{"hidden_act": "swiglu", "norm": "rmsnorm", "norm_place": "pre", "rope_fraction": 1.0, "parallel_block": false, "warmup_steps": 443, "doc_mask": true, "train_tokens": 731000000}
MLP neurons of a small language model. Each row is named by its layer, matrix (down: output weights) and neuron, and shows model dimensions 0-95. Each number is 128 + 32 x the weight over its row's rms, rounded and kept within 0 to 255. Numbers have three digits each. A neuron's up and down rows have the sign that makes its largest values positive.
After each neuron's rows, "fires before" lists the tokens most often just after its 100 highest values on Wikipedia text that the model never trained on.

L2.down382:150096165119138090128124120103079113096178138135167151144140122120149117133158086171156112120133179115101111064144089177163138077105083101194051119099114114127069085077144126094150108139145131114097174091146084108122147099165140158215148162153116193100101112084099191163124089124169080168
fires before: "\n"

L2.down394:111127126069143184124121129158156130142091109094182110171149150122117110141085135095121128120071162129132178113165163110125154108095083080098145084105097049171158131134081176149102129130116185168136127098126086159065112121120102112157122107068146118108125141091172181132130112152157113048
fires before: " |", " in", " for", " by", " to", " on"

L2.down779:081180177099142168107108111079108127073147184162117159181124190150084144113153146118098137129135117149125108160127106160069165123197109154173105117194132126093133125186150101138074094175129131134137073125129107126196131149172094132136162127119161104023181125107098079129151135120150141081
fires before: " |", " (", "\n"

L2.down1159:093110198156102156057102124065197137114097163110069069177076172136146119108184115081139119184105096151090128163066130113152136085125121215101200087141121202138168175141136147061089124108095133091095082137154108102152157144073158053206148132136161144089135111141178095129132140088151113123
fires before: "\n", " ", " 1", " |"

L2.down907:092159166169161123108141134119184109085193130128136106131116080094129104107171147094128129118140172120094139082108195075138102101170154135113177164107122123142157140126121149133143116136106128095157131112081104122134166158093155130120138114130101152142094164173175094158118167095168136120
fires before: "\n", ";"

L2.down424:127125131154173038163098161083228091125171151120138148207083119128091123135078136095133079098158133101110109143119091100069081125104086116126110112170095154060113129129131097137152145171147130101101162128123108115138085100173162148091144154108111071155121138145122190157098119159134115074
fires before: "s", "\n"

L2.down706:126135178135142113101129062136169115103149172146097137093141173177164074155199116106088038091104092148044170094083178159140061144058160121099159104137161121176098109154126121130196134140161075143125106139181112120105140150152128135175143143119135094084115171134154063154083114079189178189
fires before: "\n", " |", ":"

L2.down870:097182118101068145101081120147163174074121159158123132169114140091134109118131127116142132176135136140096140089125131113126155135163161089153084109131147136126156082067199134145136095089150189095108182130137083140129171129041116168153090119104184168197132145148195046123142088120173138144
fires before: ",", ".", " in", " of", "\n", " |"

L2.down380:134128153161137089125146120124163111068133129121139164186129121072147106172135144113185126187201160090091154094204114106090129086141162078069110128135145124113086118109223140156119123184210132158090142141123148128082080091124149119137116153120145074119101087135108115189153102115165130131
fires before: "\n"

L2.down1023:126143166122168147172078100125069163113201129111124171170131128168127120181159159145155148111162122116083136205182149096102124115169180162140128058099098148074130187062141104111111079168069163103151096135110080142102153073115110145141116093117117087163072099120189132188180144116140122143
fires before: "\n", ".", " of"

L2.down1210:148145101128119209137160159175137104160120074129127098152100121109126147159202158149143138129131074107105106199173161131131028153148148132170131080125154158117151165181102113153161096156068186093140131144179125138108167118114112116077150128153091157148110134144145134152150178103116176135
fires before: " |", ".", "B"

L2.down151:139177160102078181089055114045142147147122134086133124118106135068109112124121121172098142069140206121095117131122151102144079120164126161108090120150214121123104218131122098122140090159122163101192085112138114130128164126177152097197154078081126113099091094077158083131141079089134117092
fires before: "s", "\n"

L2.down128:091148170102089152140141183174167146160072157118102074139145098119163152122088140134100153159105174157096122137167140082171097112126125191085122140136161128152081145087130187110131132112108091124092118119131122172118071111123163116147128136125117118164163131126156132098144116090182138096
fires before: ",", ".", " of", " in", " to"

L2.down619:074148146069147141124157118144134140081110110130088165143061105127127121114165138109143109189177121101110135144103124151114152118120105104068121057165099109098110106135084141136127119136129160111121129108173104127147121141100098146113104112135131151068129153130144117125180150086111110163
fires before: ".", ",", " of", " in", " to"

L2.down200:133131117098118118150137116123183163122073132165119119164108082187115123078152163161162160153160075133128133136166110103104158096109113103081105109137089155182118129161159159136061099164188183167077137126072121111141063108141168173073114080121109137037131238125142100079159116154146150115
fires before: " the", " of", " its", "."

L2.down1069:174122112120202133148130107126191165126111102129096147099134107169145079112152114146115089086087128130091181130070132151130179117184181121136142106121092090207103137135143167144138112146103126126108088108085144168095089153154103090150124117075121109142140197158130049148077156088176149080
fires before: " of", " for", ".", " and", " in"

L2.down1249:126112066123087139152141152083133107116167136128115185122112111124141099079093134082150112080094140094091154105105167138109136111104136144194057128182153160080133100135158115080109112056146110118125132126116087105122098055157134097137119148126123102171122114145102149173102053123135119159
fires before: "\n", "---|---|---|---|", " to", ","

L2.down1080:135087123101205142107199129093183161116160189193166149153127105119156083094091161065154171128185132156104094111122102140119144074093106110090137100136165068106126119170148117178142088105162083107116101140161112151154091120198140037142123161132161112113116108085088088194132135150139130145
fires before: "\n", "."

L2.down307:132073114083160088184142104128168127114111123093185164123128152090133147117119121082108133139099154197159169156080133136160088058143103092119116120136114130130134178090160107117083131154088187153171087099118102133106074153160051080138130142140190135128132139108174051143132140116129099120
fires before: ",", ".", " and"

L2.down756:158159044077105174135089136158173110151142145080122130131117116116147078092108150137100131115127135166114140108167066173134102172147090138090176136126183167154133171098080156124093134094162136109102079189118104094110155093071139154190138148107216170104112141112181090123122173131166119155
fires before: ".", ",", " ago", ")", " later"

L2.down68:102153135089141170088118122201150146134096136127154143155132179146162143104150138121091087140147127143114143121119134097104072156079142157128055120087156132123122108110121099113172124106126125159138145128126178120206117205091134139137142108101109094150171115137115106141141099100160121113
fires before: " |", ",", " in", "1", "2", ")"